Weights of a small GPT-style language model, trained from scratch on English Wikipedia.
Size: 20 layers, 10.1M parameters.
Architecture: RMSNorm before each block, biases, tied embeddings.
MLP neurons of a small language model. Each row is named by its layer, matrix (down: output weights) and neuron, and shows model dimensions 0-191. Each number is 500 + 25 x the weight over its row's rms, rounded and kept within 0 to 999. Numbers have three digits each. A neuron's up and down rows have the sign that makes its largest values positive.
After each neuron's rows, "fires before" lists the tokens most often just after its 100 highest values on Wikipedia text that the model never trained on.

L10.down452:492478502513482442502451531553495495522514540504533538523485487485477446446464476492518493517469512524540512476504498468528536458491509546483470512482493509494470514489520511476519486468489488496525532490454519473476464527511494499493555563490525492479471494474485532532483492484519523528510511490525505464492489517522518497519469500456514508561453498506483524507494469482519547474455510527493491494516489511499530473483490526521463473471469493509517479500501502528447493537484485489525489491538520487473477534479474487505540537508489463469478508527495501456483506468530473537
fires before: " ", " the", " Representatives"

L3.down68:464491524498543501539523489519508485506492487482479517490471509436550450514520557512519502471478477469485527514453463514483494507519497487476533505484499475508461452479493491491517521486540488498468495533511553504455524487484507503463552500498512515526513504520455527533465504547511519497530493449480471489454509497531492524456494522527523496528478506527480452519531498516501507495547490472508491496466480449581497500498513477539492460488537518493528505504470471500490468505514510464493505507521490552477505500512526493492512528514476530508486525510545490486515516516527484539
fires before: "=", "==", "===", "Ch", "M"

L6.down376:496487516553491525504473516513480496506462536530516500510510521526479501486462503469508532488498525513476506539516531486490501476476515510487496510482508515504501543491513511516456461476478504497516477539493471521550485514534486543483521538532479513534483511495505469447551505472522460436501521507560456471505493500505550535481449507465476493508493495472461499510527482463493546478498467526500482544520509534461530495484483502502489530479496485486504511471505529513505499480475532510431510486516554520495542487456488495501483503465484512474512457554479469459498467479503507512
fires before: " as", " to", " that", " for"

L9.down460:520502553527493498522516518530504524529539533481513480467486502484501530516491515556509520522487491521468480499500485465481482459495530522483468503489500470448509518505491538523511511463496502519464485453514505545483492528533495470505539497515518542563507486532501467487525483515511429524525483459515496501452504489519561500487509490516492501478500501503489459500499507496491509516499504519482512499446475503501534457461517495528499494427536482465501473503496513464495544515476475528483497502476566515481526529485465443487490501457481504456509471510494493527552507502500486495
fires before: "-", " to", " that", "|", " ", " the"

L14.down214:518562525491490452512491468490466516500531521495462466495501541508431470476502497494467482528479507532498552544512517514483477501504482491486489488501519474457461519497499472470495482497503523495488491498500514538474566509480527525491497480478488501504486503519494498471506514515502474462517549500463463494473521511484467502514478462504463477513473493513518490508489528507520453505450493524576490477497495497513525511528487484517471500489499500495467477506541493523551506515500543517535523434522470534519451457472470515517494489518475477522518494456468473489511540477549483513
fires before: " that", ",", " \"", " of", " the"

L10.down199:462452495511517490519440542583499508538508503518482505476514520483522517466478468503493483505509464528530490507483500460480491476493472488503498501516526519487539530500468532456491531456521519483518473557507516464558484542498522521486518493481540507513494505463484526483512520514514509513511544490450463437459561487544473469454511511482469503517493491529531483500522532481487501513497511475542488508451477531456486471477491506499524464493494487532506473506516532493480519516525484531495522495515507500498521509465502484486468485497513515497520450528489532515465499486512483506
fires before: " the", " "

L17.down180:558490469488540488494509481514530537579469513513492477443506510476523495511481487490511496489522529498489497527531520506514478504474499534460478527505539491502513472469499488489513487493483486475518489589470509523502498503530508495504526496521561444524472523499483513518529498476456516478540526486523486520498482468498503517533483478496484501516513488511523523456470550503554474505525501536528499511537513494491510499535510483464495546483463509503518490493489526484526444543476513502497496507534485496533500539487542508480479508525562518502449515490540504507532466533495500481
fires before: "20", "19", " "

L2.down235:472489482528507442466496504533505492535442537468506524483485481542525465566492508537453472464493500472457484520533512511472478504488520489465533504484506467515498496530483514487488548524524526494531521510482501485491523529502549530470505509538496536494505510495490518493522465522488531505519554529516503497477538526499503523531535494491511453473501512527504573481438540477479495520478516521457509505504523479508474492488468514515510503513503515483530480515480529467528528479462506542556503499482512507479523483479521475517518514488491476474481542515506516503489515516460485447
fires before: " |", ",", " |\n", " ("

L4.down376:488505479533559529498480507484498513483509504524519503533541527447539482507467509493488520500444511488490485522486498482525543516524453505511495479497493518481499453507466530492482567468547501504494506520482522505440486470471547494515521497533541450539503513498500492480469487519473518526500499481471526519484524463541507493489522475518508431509521494521523500528542500511497500514555490541478475480508520494545476490519498495499526467522448492507532484484514483553474464526497489468515492483483534475493523526482458487462511528499481530473485489486518514524511495472498444477
fires before: "|", "=", "Ch", " ", "M", "=="

L8.down320:527527510494523502471486505512470508478423523522477517528504498501483546477544459515486519520491503484521452479481494491545491483498504538474504514462489528486496516484504539493458499501514452529511507499485529517559480507479523508493484504430563499488536473556532487512500489512517484522484486536502516548504497490491508449484468501501492498487497490474461507535538486502503543490504478472523480554506499515500522504461519488469465501503501512538506526498504536449511500510514518512489508473482461459465530488501513522495523532496518435519535498503509465475538490530439506484
fires before: " ", " |", " /", " of", ":"

L5.down46:483449473520521532499544487482530487486511501493524498475511502482499485497556472465504540453533502509511530476462510490518518503490478536543478538499498520495490451519504529468519525501470460497494480530472541490474475467554483516509521540487482470500519518506481536476511512477482502499530520517457504497486512537510442539489516472540502536510524491496501489489481478520496472537494533460523457517487449472485483531521517494518511534486477493512499515520472527474491494523455466516539495519485534490512517533530506529518452559489506511518442481467491490463531493485511496448
fires before: " |", "0", "20", "1", "3", "2"

L12.down230:469512483527509487495517464461518517490489470461495485528512493521567539500530505552536484483532496512515484495483490510524496502475511506504506511466523473512515551557480478513520507460483455512496499481470474503545521506461536491532512514486484485476518517489495479447525523505501519523485510492511513476534478465486462494510527481534508502496482513479504557537507565503486493506471516524517503481484515502528515533479491499480466500528477520474531506492515499527480455506493474501523547462473479528469543520512480500468504472400502522517549553486498488509509532490491487462
fires before: " |", " |\n", " (", " in", " and", " -"

L5.down176:479482513511510494579501515520475481489506502466493516490474466500498535482501532485527475519481528504504493535463519496509516502492510502518544483527529491518450498517507501516480495483510471520529482514539531491423475515498489504509552495497544538517484513514532533526502512550481530503534548498479499460466405553490501497508460528476535490517499505548481462484546503504501522531509490522545513500485488479542502497491525487439516478491474531483535490476473522532497513533507528494538527509523512492497506498475516507504569504486494482500515476515547498506507504522501480487
fires before: "=", "==", "==="

L2.down240:451491530534552473488491499494492509537477468495498510493481463524491518479431504509505481466514509486470489486542477503510492495448506487491487524501471446524497498500466487534462479517523521496497468443503479470511486504480450520515510491528487510514457529508532558525540541513524518498475532519505461496482487463531505507473463506524483502527561517505506465455508488467494544500519536483535491449499509516502475487459537504510505494496494506510527514456476511532479529530495496495502467467521460524485497517471481492490513495545526511494466506454512533472467490545528528511
fires before: " |", ".", "',", "5", " |\n"

L6.down341:520562533497508482488522479495514512535494527448481577502520473497502491490527485498486522530483506495463498536475505526469496506519506506506474497467486483497493478515494525460524567469512517486502474529494546501445469470487490487491502507503510514536533520494502534494536549566530498509527506515505521517495493521475451480506497494510523451530484477523481479476483516558537485492495487532498485517499493510481494490492472524486483461556494517493487448510537528500457484518499499514524514438466503470517467504499462535450495530454468475495514487454501513494504504523531483502
fires before: "===", "==", "=", "The", "|", "-"

L5.down264:492529470488504490510515460481538518513457499501506499469483534513539500560518460509457449449509545542515507495501502509493477527555475526467491459543508510480527478498492482530482512469508516508478516513481499478498508515524494484506505515465523520520495468481504511497517525503488507490488479519515476491469541498492472491505467483503493493463551464495454550492485535552533503519487473564460516511505492487566524536504513475484483498498466480467500500460534522491499466497491529497483475471513472493532504476530574457510482513523502477503525491490523443527512497490486479465
fires before: " |", " place", " |\n"

L4.down469:495467545496510504498508541533496490483479518494505473533509511515540492520463469504482524512494471489496509550512478443482498510497536488487535495564541502472502504505517503486499491514499499504469516534504466467484440415450496484501508538498487484497519480488467459518497494481541476506537484494528489525501540506534460523518525490516487511525498489481539504496483484509540494491486505498537470503523497503529506461470589467497469490479519516472482463464510459480546492504528486472547477486494522541526491475512497471489459500498510510476510506514463447460512477499524486495
fires before: "-", " the"

L9.down112:473457514468519493529497491517517517522476498499488499455482508490506518482474488491496493511491473467539471523508525548490511540485460473546513484475489554501527483493510542498507491500473526542521447499513512510529463486470500511475529511501473556512485495519507471487498474506488443491472452461542474505529478449426518470518497563462522460494484509512542479493500479495504536463509463530488492489504480522481487497536459562481468501496503435529484512506507466481464538520509494506485504492507489455524491458513484529485501485512497504481488509495487501475508506489454521508
fires before: " ", " Democratic", " Republican", "f", " —"

L5.down422:522548473522517543450503490510529476496523483496511496504567470486486491533531468458505463500491486487473499499424492514504482539536502498492484496493481489495478511497504482498474523541529467548530520553512511509505464491492446462516556482474444537478529525530425517493483523494492484496517496490514495528507472540504491498499545505542518500486510462501482533570492509511507466491510450497505492469442485481535511534508493523520488516512488463520478508517482510510487483481505527484479472531458504486531537488511541516486516509471512510518491490496487509502484488506458512484
fires before: "19", "20", "18", "17", "13"

L14.down478:472513526523542514490495494478483546509482528526481501469470521509464497497467451521500471518511533481515509527563453460479481471437495516532511484511496505506550492503506482503515498499524517504478504472485488472510482517476488476545497502530512476486465503501532452461456482464458481565510518515500479513520530470481532474527519513486497522528469516489484500509501506451515518495518497522473479478529515531450494503536519459527472511480510498467473516487485470505450431492504505521470477507481496486552512466515502492517449500513467533489497537541481484527463510491527514486
fires before: ",", " that", " the"

L9.down299:490479481488515471521509521503532498502494526461559509492533504490486512498490527508512468476476510494472494499478466514491498518525523478501494475505469530498466482502500509510479450497540504496506454522481551534404486499446489514485468522473501516511479507500503516493518492538474484509512535485497498576439480536533516493447467525516545510501507508491473478517483497516447532514543517500527507492518479532481516507586477497520513500499514492532530479530478499493487517484475502551510449461513491509479484485516468475475538530490500475500465540496502504465482490502514490526
fires before: "==", "===", "The", "|"

L12.down328:506470490522458500525490497501496450505498506521469482477466530527466464477501526461485499498502574549525455508496477536457500527530458458494490535504532535541518491497490508478484486538494497506495523484504495497455494540444496460469513467493525496538473546528466509442520525506496535456483505483503481520459509513507520514456515492489480476509509535464510477503492488501523473517524467473498498505466477488531530505493498527442502538497493468507534524510489519542499493493479533517473497455512512539489505534512496547448513479482476524507496512462518531512494517510502516471
fires before: " the", "ative"

L12.down33:548522499492503528533468517473512483526471505467499492518487522492491468505526494506529536468505536520508509486532511490430508520497542515490487487492484491529489493552490487474518488493513497528531514500498505491544480497527556501476488515501527529501487500555484485541504535471478484526545500536496480526517499478530504514511463477479454483513489498455471513532515508509518498531509489498506484491508496470541527562459502502500515468508516514507473527523484509508492448488473530505534493461491474538489453525461470439528512580476447467484562513481501491483481502474502505504
fires before: " "

L4.down26:459530538516532497517500487492506534488473500485508524480481487521494495500486473517512508457481512492463489509523500507519468507463514522470480465477518459475485491467495519465510480453494467517529470509497529495464472462532469477487491493522471501532498491498527439509521503517454499488511508469503559498464508496521539466496500518477531494509462462489535510466542507480467481505473494487518487470492432480500467481505491515494551478567502513468498494542512484495517465534468504529492526446526482518472493492491471465502477499529511520496531532448534527502475445504541460506
fires before: "==", "===", "The", "|"

L14.down342:493514513506461499507487509460467546503510517495479460484481537509511511517473472489481476442484498505508496488503492517489504481475513502493531527485520475510508475500511518523514437525468506477513535545482499488460502500492531523504517514535532444501472508481476525515550486449542489485487480518514489479525496474472521501534455488535521493506542519453511463494447486486514521508494535518463482541519500504502511477470489476495536502463524466505518481508523481513501487486514545490506541488466478477510502532438535445526520513476489464505526485512469481508480478557569537467
fires before: ",", ".", " to"

L10.down357:527527483461488482490487453488525519485506478516542505544495491478492499490507544516522511478529518496554476497481453503496474506514480482500519494492512539530538488526528502504554495491541517540515515506526444476524515518489473537503550493479513492541495493525495480515473479516489501478479466449468484549514545516529518497516480548497507475500480488515498514510516484527524495483465512526498514504505500467493432512467497502538501548480544480520499490552491524525483532461483509482475518554480498516510548537511523495486519536495487508529453436481482498510482537544533491507
fires before: " ", "10", "ro"

L17.down34:476513506464471463523491527505474489466518528520552500556559463480527514427475480501494522513509523519544447510493503465496535431528498487498534516524514485525518477494489512497511474504482465533497487528516479503472552495537507482504489481483502506511495484527511514501512531499520477461526545499502487487524466520500510526464492503460525507524487539501521522504553526497511467523520496527561492494502535521522539503522463501511514508528492521496498540503479466553509500525501495512509514460500476500463547490508563507495506526465494521524507530506527520528473501525496531458
fires before: " by", " in", "ian", ",", ".", " and"

L13.down334:480478500449490505529496534470480479453510490479500507508487479519514458495527502537495501556518544503501503519498526492521472484485471488502491492518445543505528493542514467549479525491506529537533493471501548537492584492460492488538489481463472507518477484521514496520485468487491502483520491496509535483477496497541498514503520482480505542480488501495507531510509493484517491531510494554477496461507526468456530500471486503509500566491484487478527490495483517506519482521501521534564511484479502532553457480493554480499491497525458511511554465527477519502482462488515471527
fires before: ",", " in", " on", " by", ".", " ("

L9.down260:488454488497535495505512473498535501499457497499529473528529538517513510477515614553534459505520514465489486489473494497506486499472458541497469489495528514496501440542458523521517478460466524519505495517504504510474486468468493474510493492502444514550471490516467535520489481513479490490500496503518498473487522491411480462513512485504490509481460496505474492509534504482510504511485502525495513511494513466519563467495495500507484526489441481483519512462496485516452519496509505529470493473473480527497527505484506478509528492512485483496524489505512469473530537529483466524
fires before: " ", " —"

L9.down8:503524515503498466555466509473482506473509498498499530493507494535511541474552498509477513515487463490521510517494526569456506507491544522527474517493536509485518504523525502480508489452499522515502528518488504501514526537483543488477485502500528523474492486558528493511488471475495490506496505492481524465520487532511468532455507521525509529508518505528568464540490511478462502488530490514524458545513469541449495493457518484500443536547523502514539526489483519527496488458511465522520506518498505524490518531530514517467545534535540536513508523494513488469525520501453509477
fires before: ".", " |", ":", " st"

L17.down501:472481464488527508506489504526527557487500510513513517481523502513528547484456550458539491464510517479517471506514486504502491528503463508515489540488489514484550458557468521507506495472496472528479486546497475483458482517473497501505512498448490509525535520479540506492547508540500488523483555514530456521508507560477479501456537476475487478502477488501483476507514532490492516517507475512502499509500508498520533501528500497455462493488532472483475469504521470539534520529531496548466547497507478543487511495470483494496536509497460499516473499474515469515486474545456542526
fires before: " ", " the", " $", " his"

L17.down450:500562494507437525485479508502457485502512483483503478480501529500512491520502541489510503517507483453485520499479494523519470449479499499497450492493471506510501478513498488490450495481473506524527484501512544494464521437518484509498503486480515479552475486530497469506462474539525468472543532476556520491495477500533503494508489457531482486554538482500498527478474485493530460524488487499489486511479466495507530482474490498462507507503532471481468508471519526510478543550550476498519489472462508489472478521506503511544472515565497571501504490527498537536503496470492489471
fires before: " by", " in", " of", " ", " on", " as"

L9.down451:492504457512506505518551506485500535545470485507495484513487508519548511540546480539487456491460521476501532514535445481518519518532528477495500529523519463502508501557482525510501513488533483562513496515515475497546563498513553548475524530520539473518486477489479473540502460505498516478517511503467492482456523497489466458540510518479519409475482509505498492509485525512489488530515478484519505519479508478483526508497509489470523502519522501529478489472507501489568532481531504500482510488486515522498516473515518470481543518482518508456466498485525497528492479504511486493
fires before: " |", ".", "-", ")", " |\n"

L15.down408:541509523504537499445477468540512488508498497536480527472443507482485510535479498518488517462494451502490504489491493496513509496585523474511527544485483464485511491478489512501516459493508476499495539522505492503569522484465536522511529517512543475470471480514497515494539482531461480500526504495514515496510457469508505491499455531468525482513520490502520488497495462507503511553502485493455518493489513531506487513509515531509546480431504518489476511490506533482482487508495514544473523510502510445492512571496506528463553528494489500527493518477478495493518467483503517437
fires before: " |", "%", " |\n"

L8.down483:477481507549471512526521526509493492479479538476514457524455496488522490521477489503478522473505486472449518535500489476526439486465499515530514497524505488506513469496487500491481529523496511508516503492495500488441493492483495469514512522465467457555515524495510518492509536550478522489507499475497502485481489511511497503497521470518527489470539512514475493487444471496479525473573478470565484526524557492519535474556522470477499462502530483499515492465494482519500493486521473480528515471555472529495532489543505492509557497513480499498481497518508437506528495537510529465
fires before: "=", "-", "==", "===", "|", "The"

L4.down263:521506472446514486502531468502497505518517458493487492502474507492462485501513522535491450450445496536512528489518491499518501528501499490500487470497480512521509481511485507512497582527493550481510488434512488448526517495474472512550526477463484427518498469544508510518480506498532500500475462523507484520424550470475497512505483507492527492485533476485492496504466516502502501518506496499441454520520462509499502499484519488494485547471514473505487491484491497472513463476468505495472483491493547492495484520534444478500522471484470531502485507468469509489484505535494460475
fires before: " |", "–", "R", "."

L14.down314:515498506491493527474552546506520507490514483503538515497527487501515502543517490552477506484492514548476519485517501528515488523540486479490468512485492510557507493566515485529507530542511409457473494504468464491534508471552504529502467527470514481509568491509518500520493496509482500474507463466471504506509531509467507507483477501512534505529508485513493512458531501535517439498453551512470496514539484481553468503501496498486478506508498502504485499524460492522495489498482482495459509498460502544486493486516525549481462464489514480477476531472507506481506531536473489507
fires before: " |", ":", " ("

L5.down506:492519512501523493450497481515506495490513504466511501500508515449524450498550524531455458503503523487490479474494482510498477539483437495534503479496495474506512481483486464469499572488533524534488489531464465521499479513515504484498516505489477534485519483492477492534482531490520459500543519499479467482532426501552519514492513488483500493488514421527501537463521519500500497481528486546477532515532491460517478490489497452497518489472489511460498536485485526487514516496528518507577486488506484477539511490529469535498486489467486482499468538512483459475489480483500486485
fires before: " |", " |\n", "}"

L5.down132:462481507543527526508494468561519489506469499474498488542505526477532524438527506458479524500495551499509477520536540438508498492481481490498510484498493474528533504486481518485506545469532510481483519525503473515490502457468505481435487510491545546499492510496512496502531513466540529508460470529512491525491508512497497505480506446532490486503502444505471549530531502501473471492482507468537482506496559462520505519474530520510501495503500490507482506444498496502493527524499501540485501462529498456479558480532513496463501492494458488494513468458522498496519491509489462529
fires before: " a", " an", "The", "American", "C"

L8.down61:525506558512511523513511502480490537502521524463456576485472459468501460503531528525507503489519473509482521505471464481508507470516495532505509489496504464478508492503464503431484472463498483481492492523487541475412483482482482489497481524486521507530496538504502465490498552567539493487488454521515519525481507460477469487470520526536511487496514516501482490481490521534499503530533537496455474491503462511472442467487493490523483469490519507501521463515502481490472461541504505499520509479459522506490494531484482537502505504477479497463508495493488543474481487502499516544
fires before: "==", "===", "The", "In"

L13.down188:513486474513474498498516516530514477510496537531488475544539472501513505546493537534510504508528504497436483476521535514536494474481515471505546501533523527485490502530520433499508531509501479509484513554493513500505485503530510495475497474521564461511477519527489509496468527490494525526502471516528532460481514491528527461481477472445511493530566459486513453517460512488469496523500496478538498555512527482500497506527487500505520482532497541445529516474519516489522529459473508515483515529516511493473520496480538535453483513528540504517491478512522495461509505494531464494
fires before: " of", ",", " ==\n", "==\n\n", " and", "==\n"

L4.down491:483460485513472481511518540496514526474553467474471504469510501516491499520479523497569475485475481495486489493495501495498519533529488496488476507514524458499469472493503510535472534463524450489505471529506528495421494467459453461495502493455486531519489487518508540520531548568489524515518529538503508480463448534508493522530478487495501466507504468506501454516490539511504520501498472484520512496468468499507501542499505524491505480508473466514522474497512484501501464534476527538517485424516512518488496492491499487487533470485480487493521489519498481507470498503516446442
fires before: "-", "20", "\"", "L", "|"

L12.down424:533476456525481491528496502500521539493503508491466503509474494494512525523440473491543517468479452490462541511452475487524485526501507489505516490515535534488449496452517490486528498487552463527511500504526518487511428514485476557471496484499518490507483464501493493485498531522494497563544475521492489492489485508507528468474492430567536476505514504471493530463469486483535469505453548502493518494514530531511537441508512487534486479469511532535499499515488511494511534523500462546490494474476496499509485474513516503476525511487489479499474509507482498484512496476510473531
fires before: " |", " ==\n", " ==\n\n", "==\n", " |\n", ":"

L3.down337:496513484512507510460520471501510507524518491508469476504510486502447486545505528469544513538490480492496475488432466496521483496489499493497483490536530448489496508489532478516504558491495534497503521531459473502484503440515489504510543478495461502547487492536478543507576507472469518493501525495517517480463499553505489484483524514553510483499537492511467556528487534516498496527543474477495481448472502525541501496491504496507469499531487456503482459507463501482517493510476508460497459505493484505513540446491511509489483490508473536489459466489504512479467520515446502495
fires before: " |", "1", "20", "3", "6"

L2.down211:481501538512470468520480483504489523529491462497478483512484501476503476499533464487490505511489547467541454517511537515492470488528498444493531486509474510507484535489512505490471485489550518524518490470471476483474532457492512490479532521492538539516559492493502504480520499487454472500471477537492500465467497504463482478473500535500472469510498521541480518483477506487466541525502504520516495511517490502474491508502477528487434540506499467546514510485581542473480521556474478481492517529518514540510498544464465493513497527485487467509473508463519456492507471489500496547
fires before: " ", ","

L2.down374:452500474475563481557504476508508461496520471450504512515530476481545459507496526514506445516493491501514479493490547480528469501459494527491506527507527463504455514469470508518488554507527520514458485511493484566487484474507514487491495514485504512491553517538497497497516521500496535512524472520496452531468462487550485533514524512546487503499521458533537517487492523496467473517527496521539455532540482474533483497488486454465492495525490502489485516486439499511512501465520474503504517520488532449509484503488464499502520491463511483508513489505512469478525474486479477483
fires before: " |", " |\n", " as"

L5.down415:472473496504464502515473507513456527502533542477501505463501523472469485483492474502485486457504520448493528498551491479517540525463506517533472510521486473518550509551505520491496529507500482500447484474522516496538488499464535522474519519515517524493495521468459490492492516504478468503497540447499508564492489509477516506471538539501514480476493489495502499495462503471488524502507526494529533498447520552535504530443497507536440495488510448526492462500504506538510486521514475503518481487471473480505487472478512444467523493505489489544529493475490529530483527466504534472
fires before: " the", " a", " by", " his", " its", " as"

L2.down169:536518488453481492491469477488501458500472497527489470506498511489486506549518513473550495532495511521484488531489488476529500521501508499497513519534453517501492512508482515522507528505535528490557496534465512543479490502526489504509517501497528517484514482462475479530497502476547505482505489529495499506502528474519463526505516506533478457471476549497502560474515478556484532537510522522522492498463488485514532500452501548517484497573486469506500511524521504502479482476494471480455476451543488490513487480495525559501501514482568511467465465491503525508559516463462493496
fires before: "19", "20", "18", "30", "15"

L8.down392:499506531517527536462489510509502525521501542502522513541504478502528555502518483469540493523516534454584522462448532534468472526517513504490507509487477550505515452507519476444509487540499514545518478492469479523503510500520519501480523488540522478541458471524537518514509519465457486506522518512538528490497521482491488494547494518491505527466510544503522576500496499505467502513500503511481489509507480481489523494514517506550498523521478492499454514509500515538498516456509472472460546499511492510496476521479521496506533503524457474477491479477527517519548513475502501501
fires before: " "

L13.down53:503498505495537528532495515477446492491469488508423491539523517514496481472495506494481493507483496530511555518481531524488497480467481478481492490496512511476538490495530518545448490476524494573493514481511463516558461484483507538488552468491518503497467435491469484502490510512535508464461491456482480489463453532486455536501505497498432467499501470488517497510492466491486487525497498470506519507538508513499517493508498509467482523529449494500495535520484438519530513515511496451475494503489496493485468516494514497477547485479513486523469482517508523485538536491524504502
fires before: " |", ".", ":", ")\n", "ing"

L2.down16:531506515486545483487490481549497472548531503543476452525539548538472481493488515494476524511472481496501512506507490488485506550498488516505480513526485462482549476461491485540504485524515482472516509517505482488530488484475463455522482510511481489498475465504535419518497494516502465529506492511558500503517516529491459525513505499483484498459472475513499495503449517471476526484485499459526444547516459548491501517518529512502506511527501477504502457516517437465507511510528540480534452454512510486502475475479515482502526479507514506509495518512487481538467523465471480513
fires before: " |\n", " |", "\n", " from", " of"

L2.down159:504528501480528485484542517569487500502532484499496492499462452453514460499528519510521552489511468462522542519492492536507516518516515514480528523498526495479422458490502467510501495454493459477514512515496515482476475442485454511534536540474523487505496534497510516523468497550537495502507527491496454540519490502527512504505529473526516448453498480522475479469453471480509484501508520527513483520472487480536514484485520504530459484502505550479508486498515487535483489481526496537498526483523499495450474502479505496501514474518491464477513534483521501513531517529516447507
fires before: "=", "==", "==="

L17.down311:525485488498488488471507491528508465525522481531458512473494485511528498513510602514512507522533487522515525523506512492516525512524469452494490480475448462542476499489525481481471485473467510501489524498508482515425456498472486526525474468539482497546476521512514499547479543522463477510502501507461471516476541502468529487498513521482526461525510464512443488477527499489496527492491466463502508555497480522494496531492490520498543529546514457507516481468492539488480488498491498483459491469513514446504496489512494495520503506519512479525470469506464507506518531514475519528
fires before: " |", " |\n"

L10.down426:489522464515453515469516493456475521529506520506497518559509503513496502483516504502501469529525562507484496490491493500480504455533536512489489502514498444462504496530490471475487464469481486516514475459490518528495494523469520499533506549530476525530483479446545523444464508491509478475487479459481496478479508507478515511488489483489463465463489494485503491526553491492454571509500516497488508517480499498537516507451490498502477553509499492501451485506554492511521486481496437517524486498492476496491497512530521448462529520543474472496518533514501537497500547486490480522
fires before: " ", " the", " a"

L12.down86:534503509481506504532483501469510524469489472486495503512488508529513519507527517528468503485513525484492529497446520490498514464540472511491530531491502510470501489502575503513488475521512501536493524530519493503503495531508510498484531521519517515493500494473546491514492516533523469480467477500501516520509523447484487490505530511481514507483526453474459490480471513483500486516552538528503500475527494564505505504472503479534497470492492508480523548504505524508532489552509539531531494563531482541523477536519479476587543461447491481490505460496485517492491489450561526506
fires before: " |", ".", " ("

L6.down166:512500449500465512530494498487511484495548523514452475487505457502506527503456482474530508526481518513538485522517486499514539491494475501516500511519506533561474508481439520468481493478520510472554481532498507500455466464496513512501477489517536453557509500514498498493457492539487461485495525508521476502515474551539512505512502482483479491525508484540490475486489510435503485523506520508493466502469487501516502424491491478508479477500494504533498502483518508536498509483507548518469468500508470539496544509489490529457495438481517528523498500508459509502437549484481476506
fires before: " the", " a"

L2.down127:515497469508490543457478484526482526536484503498466497485484481537465491470520504465503527497488501458493506509528485484505481430475541480558492528503491481457496511465470501471525526577489525503518483474538469424479513519487475501499494491472488519472481510518509504484470504489448469476484527547496513509492526489519534518536498531493479478513513510471524548497506520535481497515480460522533503486532507507464501461505539535496492472544466496508480509465477466483517516548479523486523484516540516520503504461533483530508514468478507477467484496538475495475491528517529491523
fires before: " |", " |\n", " the", "\n"

L5.down169:479486530550508502446524500487478533503482494516508521459483493500451510450531472492478514494530455536471462532494506521476526471508477493473521483509508481505499512469503464523481535507500511482531474554524520515524482484480490579456502502513466486517524494504498549514512505475517521507482466506512478498540532488551488510494490470469476514519480471476528499471498524465496552509478514495528502476518496513522512492519484472479477475525558507472489494483513516493473516537526526534554479534524480546504472537524504486484500497481451470507498484477457512457528517528534506545
fires before: " the", " it", " he", " \"", " as"

L5.down92:546500521510516519548507483502505495503503517504472518501532508449457493454506489479468508543522505507484522492496527530449500496467525455471505536544533506478509494439443496505489525519496477525501475513477519538470483488456504478428475493469523512507476463506491510480479506511488513497510520500511488534517471468537503488494499500472504513516480458538491534504457529498509526497504547509490491470464476452500507487510560495483460521519522541480528532455522459500511530503503531482485519483527494518440502495476515468507479520557526459509529512497511522520478503499501455503
fires before: " a", " an", " in", ",", " the", " for"